Part of a small language model's weights: 12 layers, 10247 steps.
MLP neurons of a small language model. Each row is named by its layer, matrix (up: input weights) and neuron, and shows model dimensions 186-249. Each number is 50 + 15 x the weight over its row's rms, rounded and kept within 0 to 99.
A block is one neuron, or neurons of one layer that tend to fire together. After each block is what it responds to, as a language model described it from the Wikipedia text at the highest values.

L2.up367:43 49 78 22 69 54 49 74 53 71 55 66 51 24 55 54 49 33 63 38 67 34 50 65 43 39 42 74 44 54 59 60 52 54 47 44 51 45 32 77 70 41 46 45 53 36 48 37 48 51 43 40 31 61 42 55 63 60 42 50 65 72 83 64
L2.up368:35 69 55 59 39 55 92 67 46 54 73 56 39 62 72 59 52 47 34 44 53 73 26 86 73 85 67 76 20 22 66 58 54 72 40 55 60 66 45 55 42 21 61 73 42 44 07 70 59 44 38 36 50 63 45 63 50 42 57 65 17 66 72 41
L2.up873:27 43 55 31 55 80 59 41 30 32 32 69 37 94 32 40 20 56 58 52 50 39 67 51 53 72 63 61 53 64 15 42 42 46 54 67 50 41 39 61 58 56 64 60 47 15 48 50 84 32 37 38 61 33 34 68 50 41 69 60 41 59 22 36
L2.up1264:45 64 37 51 76 47 76 60 39 46 49 57 75 27 49 70 75 38 52 43 27 57 62 49 59 70 59 61 66 43 73 39 47 77 48 35 67 52 64 54 43 97 60 52 40 39 28 55 35 49 49 33 53 48 57 62 59 88 47 51 28 31 63 67
Responds to: Colon introducing elaboration. Colons, and sometimes dashes or semicolons, that open an explanation or list announced earlier ("two factors:", "two levels:", "included:"), plus colons inside times (5:26, 2:57).

L3.up1460:46 47 56 28 66 32 64 60 45 60 26 36 40 36 50 37 41 53 39 62 56 38 79 74 52 42 73 62 48 53 12 69 62 32 55 42 53 52 55 63 83 42 38 17 59 32 58 36 53 65 30 80 67 75 47 60 41 63 47 49 46 37 43 53
Responds to: Arabic/South Asian name fragments. Word-piece continuations inside transliterated Arabic, Persian or Indian names and terms, e.g. Asma al-Assad, Fiqh, Arshad, Maysalun; weaker on "of"/"from" after names.

L9.up206:41 51 57 49 57 83 76 50 16 60 23 30 56 42 40 51 68 46 63 50 34 21 59 72 61 42 60 55 41 44 33 59 41 48 62 61 56 36 20 50 57 45 57 43 67 54 64 43 61 69 80 56 37 29 47 63 32 70 56 45 45 72 46 52
L9.up293:60 47 38 30 24 63 60 51 80 61 39 61 99 45 34 59 46 32 57 44 52 45 41 40 60 68 49 42 37 68 37 67 45 42 46 28 72 45 53 63 66 41 25 90 73 60 44 50 84 22 33 73 20 42 69 33 62 67 33 58 29 36 61 63
L9.up313:27 42 25 42 65 30 51 43 56 54 64 52 66 18 30 08 45 34 43 65 77 65 59 49 44 68 66 54 36 45 67 72 61 40 59 66 57 36 35 55 68 51 19 64 74 56 60 59 66 48 38 33 68 51 23 24 36 58 36 50 47 60 52 47
L9.up364:37 30 35 48 57 50 92 41 51 60 55 54 52 54 41 61 26 54 45 57 68 63 20 60 33 78 64 37 35 49 38 57 43 57 58 43 31 55 57 23 47 49 47 59 63 67 39 46 40 75 30 28 54 52 56 44 38 35 42 39 10 48 42 66
L9.up374:69 72 64 46 52 52 49 50 79 41 63 51 45 63 39 43 43 55 33 35 51 62 56 51 47 39 45 69 29 61 45 65 55 54 71 44 49 51 36 43 27 38 51 38 49 12 35 49 34 47 62 75 44 58 61 49 51 78 85 54 56 79 62 69
L9.up457:36 44 42 47 52 42 47 42 42 73 64 59 36 68 38 54 38 36 66 43 41 28 40 56 77 65 62 59 62 24 19 67 54 53 35 25 47 27 25 78 58 71 52 34 28 50 42 43 47 68 47 47 45 23 79 59 60 66 65 41 49 19 46 59
L9.up500:32 43 53 29 31 13 57 52 61 40 65 57 81 58 52 58 42 52 49 50 46 58 23 33 26 40 87 68 57 54 61 52 45 63 60 30 37 68 63 78 70 64 36 57 67 43 55 40 29 87 44 87 46 31 50 57 70 62 48 72 38 51 45 55
L9.up517:48 15 42 75 53 43 65 60 51 36 47 97 46 40 39 54 47 56 60 51 43 59 58 50 58 76 55 63 28 57 53 50 66 53 40 36 55 45 72 48 89 51 33 52 68 65 39 68 26 57 57 35 44 45 73 75 31 69 62 54 58 32 62 42
L9.up630:49 43 56 54 59 56 68 83 27 30 78 52 59 33 21 34 45 58 48 40 56 39 39 56 71 45 46 65 55 55 33 61 68 36 55 48 56 26 65 50 60 54 65 39 55 42 39 40 50 48 60 31 78 45 45 38 47 87 37 70 53 62 57 51
L9.up693:78 36 34 51 81 58 59 42 45 35 31 61 74 29 14 43 58 35 54 47 34 70 55 30 39 77 45 59 69 51 45 64 39 42 53 36 63 57 77 99 42 32 71 33 45 67 51 59 39 61 47 39 41 60 55 42 53 32 35 45 46 61 36 77
L9.up771:72 52 56 64 27 90 50 50 34 41 61 62 62 55 33 51 41 46 37 42 27 48 56 60 60 58 51 45 37 60 54 66 65 81 59 75 90 44 69 53 43 45 28 54 50 58 53 44 41 73 49 72 55 50 45 44 42 54 41 48 53 77 35 66
L9.up784:68 57 42 63 43 33 52 71 31 46 29 88 82 63 37 65 87 60 62 72 46 63 40 54 52 24 63 71 58 73 58 66 66 47 59 52 41 51 55 46 60 76 67 53 50 57 20 60 25 58 64 40 17 49 35 31 36 45 33 28 38 28 31 57
L9.up925:50 64 32 62 31 35 75 61 56 46 44 32 31 86 53 56 45 61 61 55 62 61 26 37 63 44 53 33 40 78 39 61 68 29 31 80 62 42 51 58 61 15 60 29 29 62 53 64 66 44 41 31 31 44 60 68 76 54 33 60 39 51 27 63
L9.up1023:50 39 33 17 57 51 39 19 33 40 39 55 59 65 26 34 31 35 51 61 39 60 55 68 18 19 36 75 83 77 59 56 56 73 57 47 33 52 41 68 53 58 49 50 55 74 65 64 67 26 77 50 63 47 56 56 68 64 47 58 45 33 50 45
L9.up1068:41 57 33 13 29 45 63 69 58 40 33 58 55 46 71 36 51 51 45 17 16 40 61 42 76 59 48 45 62 53 42 50 40 58 60 43 77 51 77 78 54 67 71 37 42 20 54 57 33 36 32 22 63 45 67 44 50 43 19 52 45 44 34 60
L9.up1249:46 47 58 53 66 59 42 40 42 64 16 57 47 71 20 44 49 53 64 27 65 41 48 35 43 37 45 47 29 55 34 23 49 60 11 61 29 58 75 50 45 23 48 46 42 87 75 37 67 40 58 65 51 43 45 15 63 31 57 57 35 67 43 51
Responds to: Indefinite article "an". Fires mostly on the article "an" before a vowel-initial noun or adjective, as in "an outsider", "an expert", "an ancestral"; also weakly on word-initial pieces like "re", "Pr", "Gr".

L9.up128:44 41 31 73 24 53 45 58 76 64 56 59 43 78 33 47 81 52 60 57 59 46 40 31 51 63 38 36 36 69 59 32 47 72 53 66 37 70 69 21 71 48 43 45 44 37 65 38 45 56 46 39 45 58 41 47 42 72 56 72 58 57 47 66
L9.up247:77 65 57 68 49 21 50 45 69 64 54 58 54 50 51 53 24 57 67 69 46 84 42 48 50 54 48 51 70 87 71 57 64 81 54 73 67 65 43 34 42 62 50 49 67 40 29 41 65 24 46 38 29 63 52 41 35 47 47 26 43 60 51 72
L9.up311:37 70 48 71 54 41 48 64 57 52 51 42 77 59 61 46 69 57 35 72 15 49 40 34 18 58 47 29 47 45 58 46 69 51 71 55 42 76 54 53 65 45 44 77 48 23 58 46 68 48 53 63 36 51 72 60 24 50 19 53 67 50 54 46
L9.up746:78 59 38 36 30 71 49 34 39 55 51 55 49 68 42 68 51 38 63 97 64 38 29 54 72 52 64 60 26 78 51 47 67 39 28 44 59 46 62 40 51 38 18 47 46 28 35 58 54 45 59 56 33 36 80 55 23 52 55 60 48 51 63 79
L9.up904:53 34 36 60 17 56 25 60 45 48 36 12 32 51 62 68 28 33 67 45 71 52 75 57 48 36 58 60 33 76 39 67 36 40 67 33 65 43 60 63 53 55 66 36 50 37 20 52 62 58 55 22 42 33 38 57 26 46 38 36 78 58 47 40
L9.up905:48 44 46 69 76 27 70 59 37 88 77 43 55 33 56 31 41 42 33 52 61 33 66 38 54 29 51 29 33 78 57 50 61 27 54 64 69 54 73 50 35 45 72 56 53 34 70 63 42 27 77 79 40 79 47 32 31 30 69 67 48 59 30 50
L9.up1330:73 46 32 59 15 54 57 53 80 48 32 47 51 56 33 32 52 42 35 70 28 70 40 31 50 49 51 42 68 86 59 60 63 63 24 83 32 33 33 68 75 42 56 48 38 57 48 50 35 48 79 34 56 80 53 54 53 24 41 58 66 65 45 54
L9.up1392:73 62 40 72 70 57 56 50 56 47 58 38 47 72 35 36 42 54 58 63 24 46 15 40 40 69 49 65 48 02 59 42 41 76 56 80 35 66 60 61 45 50 13 21 43 67 78 44 56 56 59 22 41 40 49 48 65 76 40 38 50 85 23 52
L9.up1442:82 50 47 33 76 58 43 52 81 47 45 51 36 81 47 52 38 53 40 40 22 64 68 26 46 52 61 55 45 28 66 59 33 53 50 52 54 23 51 39 59 33 48 53 35 45 41 77 61 49 52 37 68 54 68 75 30 46 46 55 42 58 68 41
L9.up1451:45 35 40 68 63 21 36 53 53 59 31 32 53 69 56 67 36 77 59 30 34 49 44 50 32 36 72 52 54 70 62 48 33 56 42 60 64 36 27 59 52 54 58 37 35 48 39 37 43 55 74 41 65 52 39 84 37 37 58 53 77 31 47 62
L9.up1540:58 40 53 81 48 18 51 61 46 71 23 34 34 45 68 47 62 56 40 45 28 46 49 52 53 44 68 56 45 51 58 57 74 37 63 55 64 61 26 57 55 64 28 48 61 29 60 47 16 30 54 08 55 56 61 45 54 65 47 44 40 40 48 65
L9.up1648:57 78 57 91 34 45 53 46 53 49 38 56 60 83 50 48 43 63 35 44 51 49 50 61 77 48 28 40 36 74 61 48 21 44 57 35 39 61 52 57 71 71 37 37 65 41 51 51 36 56 51 63 55 59 72 34 31 75 70 54 60 42 41 62
L9.up1739:69 81 47 50 17 55 65 48 36 59 59 50 75 31 85 51 47 83 48 40 53 52 55 37 56 91 62 38 40 62 62 49 63 70 90 52 68 50 52 44 44 46 73 52 51 52 61 42 44 66 32 49 34 52 55 86 40 38 59 56 55 54 46 30
L9.up1829:52 28 54 29 34 64 83 71 67 65 29 35 39 64 77 54 32 60 33 52 37 46 74 57 55 25 37 52 50 73 56 60 22 62 50 74 67 65 31 41 65 69 43 44 45 29 48 35 56 45 44 22 23 62 55 65 39 51 40 23 61 56 51 65
L9.up1964:80 56 38 79 06 43 48 43 21 50 42 58 42 54 63 30 43 30 68 56 42 87 61 69 48 37 57 62 47 49 49 51 50 71 52 50 27 52 62 63 60 53 67 58 78 42 49 38 67 44 29 41 36 44 38 52 37 53 22 65 28 53 61 53
L9.up1994:74 68 30 77 63 78 42 40 46 55 63 48 58 49 51 37 63 39 53 87 74 75 86 68 27 45 55 50 48 58 77 58 48 50 57 83 35 67 65 69 67 35 26 42 55 39 28 66 63 45 51 38 38 51 28 46 46 17 45 34 80 56 41 59
Responds to: Slot before personal names. Tokens directly preceding a person's name, mostly European or Slavic athletes in sports tables and lists, such as a pipe or country code after CRO, a colon, or a title like Captain.

L9.up240:38 59 78 51 39 24 17 72 74 65 45 66 52 43 44 60 48 75 50 15 25 58 48 37 38 31 73 29 51 59 58 62 50 39 59 51 41 55 66 76 21 65 61 52 45 62 42 52 48 44 49 23 27 55 11 30 67 69 62 60 55 40 36 32
L9.up341:55 82 69 51 54 67 36 74 50 46 23 67 50 24 77 61 71 04 21 30 43 65 40 21 47 68 70 82 37 74 74 45 42 35 60 27 71 48 70 25 53 62 51 72 55 52 54 40 71 52 46 41 63 46 36 40 64 53 50 23 90 77 42 82
L9.up391:40 52 57 50 43 48 44 53 63 78 30 36 47 37 48 45 35 53 18 54 51 51 60 49 45 33 43 43 34 62 66 40 66 70 90 59 51 20 45 59 29 28 56 56 48 52 61 46 75 22 46 78 85 74 45 62 40 65 43 63 34 29 47 44
L9.up441:74 45 35 57 49 48 44 42 62 41 37 43 47 73 40 61 43 61 33 25 41 35 59 80 57 55 39 60 34 56 36 50 38 47 47 21 69 38 45 12 67 54 46 63 58 51 30 32 57 63 34 64 45 39 27 59 66 51 75 65 69 67 46 24
L9.up896:50 47 52 80 43 44 51 62 85 28 25 44 23 68 51 54 58 42 41 40 81 27 49 55 53 44 34 43 48 51 50 42 62 61 36 51 34 47 64 48 59 47 38 54 35 69 67 43 53 64 37 39 22 50 66 61 50 66 57 46 67 50 44 39
L9.up1133:35 46 28 65 64 52 77 60 54 73 35 59 43 60 50 64 56 45 39 46 68 37 43 70 55 65 44 39 41 53 50 51 94 48 22 55 41 50 53 67 59 35 40 57 49 65 34 38 43 24 64 37 53 42 29 49 36 69 91 54 37 46 54 73
L9.up1161:57 63 52 43 37 38 57 42 66 48 45 47 35 68 36 62 49 52 42 42 32 70 36 91 39 60 55 53 51 39 42 58 43 56 53 53 59 30 52 50 48 64 56 61 80 49 48 63 49 44 86 63 46 36 48 49 58 73 79 38 42 51 44 68
L9.up1280:42 39 42 65 51 41 48 53 26 34 33 53 28 62 59 44 32 46 53 55 39 42 25 60 51 40 52 66 35 55 46 64 68 24 63 31 49 36 51 72 58 32 86 51 52 55 43 79 70 54 83 54 68 31 45 77 28 72 57 60 53 26 14 61
L9.up1305:48 43 51 39 40 50 64 74 53 56 73 69 43 39 43 51 30 70 35 32 62 59 51 58 64 53 23 32 40 69 40 41 65 61 73 67 33 42 72 52 56 38 59 59 27 55 52 65 67 20 57 55 53 38 45 44 33 45 34 64 40 40 72 57
L9.up1309:39 51 55 35 46 55 42 14 60 75 40 45 41 54 55 31 70 43 18 53 36 79 50 54 56 69 32 49 44 23 24 48 64 50 44 56 44 65 63 69 50 48 37 84 47 61 35 58 73 49 52 40 49 24 74 64 44 54 45 58 26 29 71 55
L9.up1344:43 29 35 33 58 32 46 36 61 57 55 53 51 60 37 27 55 44 59 69 47 49 78 52 52 48 44 47 32 56 23 48 51 73 65 45 54 64 55 47 60 61 39 39 63 47 45 40 66 34 82 70 13 26 57 49 59 91 51 37 52 18 43 56
L9.up1378:26 74 62 61 49 70 50 47 67 52 76 35 16 43 42 45 64 64 57 56 61 65 58 49 37 72 19 46 45 69 39 61 52 49 39 50 26 40 55 64 89 53 55 52 66 60 56 52 46 49 34 40 57 49 54 57 43 51 53 71 56 48 52 43
L9.up1430:46 45 50 34 52 49 58 47 40 23 45 57 25 36 53 40 59 57 32 47 55 52 57 64 73 61 69 43 48 41 63 54 54 48 46 46 17 54 44 42 72 48 50 48 32 31 42 43 57 33 61 69 43 55 44 26 66 60 33 45 60 47 64 24
L9.up1575:50 56 33 61 59 42 72 53 30 82 35 53 53 69 52 59 46 49 62 58 76 51 58 50 46 53 58 65 38 29 56 61 29 39 36 38 33 58 33 41 31 51 17 59 70 22 57 41 45 49 76 33 61 68 49 63 37 54 45 54 59 47 65 53
L9.up1607:48 27 52 51 65 41 41 52 30 12 52 48 68 35 14 44 42 53 53 36 35 51 39 43 64 70 50 30 43 41 52 40 10 58 61 51 37 51 66 49 70 49 26 61 47 31 43 23 69 62 31 48 77 46 54 40 74 62 40 68 41 47 22 55
L9.up1827:28 46 57 65 57 46 49 56 59 65 39 66 42 27 60 56 38 67 46 28 55 37 55 37 50 40 25 56 49 49 66 41 29 63 59 64 49 48 61 31 58 57 48 55 39 48 52 61 36 55 67 64 44 89 83 59 26 37 65 43 71 75 37 40
Responds to: Mid-number digit prediction. Digits, colons, primes, dashes, commas, or spaces inside numbers in tables and lists, just before the final digit, e.g. 14:48, 19(9)4, 50°29′.

L3.up1201:48 54 72 62 45 56 38 51 34 51 56 70 55 47 43 68 74 52 52 60 74 28 40 31 17 52 53 74 53 41 35 70 51 20 34 45 59 78 53 79 39 54 27 34 60 77 46 34 65 41 45 45 68 54 58 44 54 75 53 46 46 44 23 52
Responds to: Article "an" and zero. Fires on the article "an" before a noun or adjective (an Indian, an athlete) and on the digit 0 in tables, scores and decimals (0.64, 8:00).

L3.up352:64 59 54 33 70 48 61 34 38 38 63 30 24 43 56 46 39 50 64 24 51 53 58 54 51 66 70 44 54 38 55 64 59 73 52 39 37 37 27 35 53 56 53 42 53 74 54 44 30 16 50 47 58 67 58 53 52 52 66 34 64 49 53 46
Responds to: Partitive of after quantities. Mostly "of" right after a quantity word such as one, some, most, several, or a number (one of the founders); also the separator after a number in tables, like 2019: and 25;.

L9.up0:48 40 47 39 32 41 57 20 45 48 21 50 27 40 45 41 31 44 49 48 35 37 67 63 52 47 54 64 51 57 36 56 43 34 42 60 51 58 54 76 65 55 52 03 85 43 54 67 64 65 31 59 22 64 55 37 44 37 61 29 67 61 34 81
L9.up126:28 40 47 14 34 45 64 48 82 43 55 64 19 54 52 28 27 49 52 38 41 39 80 61 40 50 52 67 45 46 10 57 50 40 36 47 54 61 60 46 66 65 78 21 50 54 56 55 38 60 67 35 48 79 41 56 84 43 47 52 45 40 37 56
L9.up182:52 36 75 43 21 53 43 22 89 55 59 61 26 47 41 59 57 37 64 43 30 41 45 59 37 34 71 56 33 75 34 56 63 48 42 68 44 48 57 79 43 59 56 43 50 47 42 20 48 63 36 34 60 89 63 32 75 77 68 57 44 68 50 51
L9.up269:28 50 44 53 36 22 50 36 55 66 68 48 50 48 74 48 30 53 55 73 71 37 44 41 58 49 38 61 54 54 54 55 59 62 34 44 37 42 70 44 72 49 57 39 21 51 59 57 30 43 64 52 73 78 81 60 51 42 27 62 48 47 23 49
L9.up382:61 52 46 33 69 60 29 56 61 73 29 59 44 58 83 67 58 42 45 16 57 54 44 92 51 43 88 34 43 52 64 54 41 51 22 53 38 21 40 65 35 50 46 18 38 53 47 57 22 38 54 41 31 59 53 29 52 64 59 55 37 48 34 43
L9.up411:72 49 41 53 38 57 51 68 57 56 41 66 51 40 53 30 27 63 59 42 12 60 60 59 78 59 59 37 54 49 50 28 66 52 42 39 77 35 48 60 63 43 61 35 77 51 47 32 75 38 59 53 71 74 55 69 53 64 35 45 44 57 43 53
L9.up615:76 57 64 47 27 46 59 56 59 56 46 49 49 67 72 32 44 59 35 38 48 60 65 34 50 52 65 67 81 54 49 59 39 70 43 39 52 60 59 54 40 33 57 42 66 71 47 42 59 38 45 64 47 29 40 59 49 52 31 66 60 30 49 60
L9.up723:56 61 08 70 53 60 43 57 73 68 27 50 49 58 64 95 31 33 39 48 44 42 70 46 40 65 45 54 50 68 67 44 35 37 40 63 27 48 44 34 61 71 31 30 46 50 49 43 40 48 51 24 63 68 41 65 61 40 47 47 40 94 60 42
L9.up842:61 33 36 46 50 37 73 24 45 66 49 48 35 48 55 67 60 60 83 23 51 26 66 70 59 55 41 66 39 48 27 48 71 11 44 60 72 64 72 72 70 50 37 35 56 47 40 56 44 46 62 92 50 46 49 46 72 63 52 14 56 55 05 54
L9.up871:71 26 58 29 53 60 38 40 77 66 41 37 40 35 36 40 38 32 12 94 45 79 71 76 30 43 63 71 55 72 63 49 45 99 28 46 33 49 42 34 63 37 36 36 54 55 26 89 49 38 58 65 50 66 36 15 73 62 56 26 77 57 43 73
L9.up883:80 32 26 38 53 52 62 56 64 74 64 52 18 44 64 62 50 35 82 44 27 36 48 69 56 32 55 59 54 26 52 40 82 33 74 33 54 53 28 58 27 50 49 82 40 54 52 32 54 65 56 53 76 30 41 84 76 58 64 27 45 44 36 50
L9.up1033:20 56 77 49 60 67 42 25 47 60 48 56 48 36 54 60 21 48 40 53 59 70 45 44 71 37 46 60 44 51 40 53 37 40 28 46 33 38 45 54 63 31 28 44 70 63 62 54 37 38 55 75 31 32 30 83 54 59 27 38 45 27 40 50
L9.up1180:68 38 60 41 47 32 61 55 62 55 46 45 32 42 37 40 38 35 31 45 33 45 56 30 50 68 58 56 33 51 55 53 53 55 49 84 52 48 29 43 60 70 39 35 65 26 41 62 72 47 52 45 43 83 55 50 69 72 63 22 32 53 27 47
L9.up1203:48 59 64 51 66 43 51 52 60 59 47 34 45 73 67 65 45 44 58 42 31 54 37 74 23 57 57 39 26 57 44 72 74 25 54 58 91 50 54 40 30 65 62 61 33 39 34 46 46 51 57 74 40 49 44 59 65 64 28 23 82 41 40 61
L9.up1801:61 69 54 45 71 71 46 42 44 43 35 36 40 39 71 43 53 60 43 62 44 47 29 47 37 15 56 69 13 66 37 69 44 54 55 43 47 60 36 63 65 93 49 44 62 46 56 36 56 55 79 64 51 81 26 60 60 41 70 42 41 51 54 72
L9.up1860:48 63 29 37 41 68 41 68 58 75 16 12 44 56 32 54 42 46 48 44 41 73 71 43 45 39 75 53 27 75 54 79 51 49 49 47 55 58 46 56 43 46 61 42 49 46 37 25 73 75 54 14 40 67 40 60 67 48 41 60 58 60 59 70
Responds to: Separator before a name. Pipes, colons, commas and list dashes in sports and election tables or lists, just before a person's name, as in "17 | Armartiani", "1986: Dariusz" and "Mrs. Mary".

L2.up323:49 28 45 57 50 28 70 41 27 36 73 70 54 31 33 41 47 27 83 56 55 36 44 10 35 52 49 60 67 31 60 61 29 58 22 36 35 24 55 59 54 45 52 52 60 40 50 47 53 30 60 52 58 42 54 41 57 53 62 56 43 53 40 56
L2.up643:46 35 29 67 42 40 29 64 29 62 66 19 43 51 65 50 66 50 64 47 53 34 30 21 44 48 72 73 44 56 63 55 46 57 46 70 58 59 77 49 35 53 49 57 55 62 46 46 43 40 55 49 59 55 30 31 60 50 56 58 61 52 33 29
L2.up759:58 60 64 42 67 28 72 40 28 56 82 67 59 73 37 34 55 44 49 29 49 49 35 42 32 70 40 31 59 33 66 51 50 31 35 35 60 64 75 26 73 57 50 73 68 48 49 60 30 42 63 72 43 35 39 55 45 32 46 48 62 50 76 64
L2.up852:59 32 83 55 62 47 69 49 29 57 44 59 61 55 48 67 68 34 82 72 29 35 44 60 34 55 36 41 37 84 41 33 63 53 52 48 75 38 53 54 55 43 49 63 58 41 59 51 61 52 79 79 64 45 81 55 53 72 69 46 61 37 63 60
Responds to: Indefinite article "an". The article "an" (and "An") in running Wikipedia prose, as in "was an American lawyer", "launched by an Atlas V", "had an intersection", plus scattered word-piece and table tokens.

L2.up224:31 48 73 41 57 44 52 39 35 46 34 47 50 48 71 49 39 51 40 44 49 47 65 52 47 58 65 33 54 56 49 33 71 27 61 21 68 77 70 39 44 37 45 60 49 40 32 61 48 32 58 58 32 45 60 59 37 40 47 65 44 35 58 33
L2.up709:42 67 70 43 63 39 60 63 47 32 59 54 48 48 36 44 39 48 68 20 50 30 26 65 48 40 49 59 46 32 54 55 32 36 42 52 44 70 66 53 39 78 54 54 69 65 44 31 60 42 31 32 60 48 25 70 58 21 45 59 23 65 23 51
L2.up783:62 64 42 43 34 41 41 42 45 64 41 49 26 49 56 56 16 10 55 36 50 46 60 44 73 48 83 57 26 54 54 32 53 30 55 67 54 72 16 54 65 75 37 67 55 49 39 57 28 67 52 70 48 43 46 62 74 48 45 64 43 53 68 51
L2.up1767:51 50 75 47 52 48 51 55 46 91 66 56 60 26 60 51 61 40 83 41 49 54 72 33 43 36 61 23 40 36 57 48 41 65 51 44 60 52 40 42 55 46 62 57 47 44 50 40 52 57 14 43 60 52 49 57 51 61 34 50 41 51 60 39
Responds to: Surname-final tokens. Last word piece of a person's surname that completes a full name, usually in tables or lists before a | or comma, as in Jørg-ensen, Hor-owitz, Pav-ičić; occasionally place names like Stadium or Mainz.

L2.up981:32 73 59 27 48 58 62 52 43 58 34 43 54 38 50 35 37 37 07 38 31 42 71 48 76 47 45 70 59 63 38 47 36 54 66 57 56 52 80 38 61 63 37 36 65 30 49 60 64 43 52 52 62 53 61 24 10 41 60 44 52 45 66 61
L2.up1005:57 42 45 26 57 33 57 50 65 63 49 51 43 41 67 33 37 62 59 44 42 27 95 31 38 67 54 57 42 56 30 44 55 53 48 13 73 61 85 64 77 26 58 42 77 62 55 61 46 56 54 61 38 62 65 47 54 40 57 60 69 49 73 38
L2.up1245:18 58 54 45 54 47 49 70 58 49 50 63 34 30 73 48 55 48 64 67 31 43 55 21 48 41 56 38 35 33 43 63 78 51 61 49 32 60 39 71 38 43 40 76 56 37 52 92 64 44 46 53 61 64 54 49 51 33 54 44 53 29 40 43
L2.up1950:81 48 56 51 16 47 55 66 39 44 42 19 30 82 40 30 45 58 49 23 68 42 45 74 30 71 59 36 55 89 55 38 53 41 48 63 45 51 43 69 57 54 30 60 39 28 35 66 66 56 35 63 11 55 37 38 68 42 37 45 60 35 56 61
Responds to: Mid-word name fragments. Short consonant word pieces inside foreign or unusual proper names, especially surnames in cast lists and tables, like Darius-z, Orud-z-hev, Bot-ch-wey.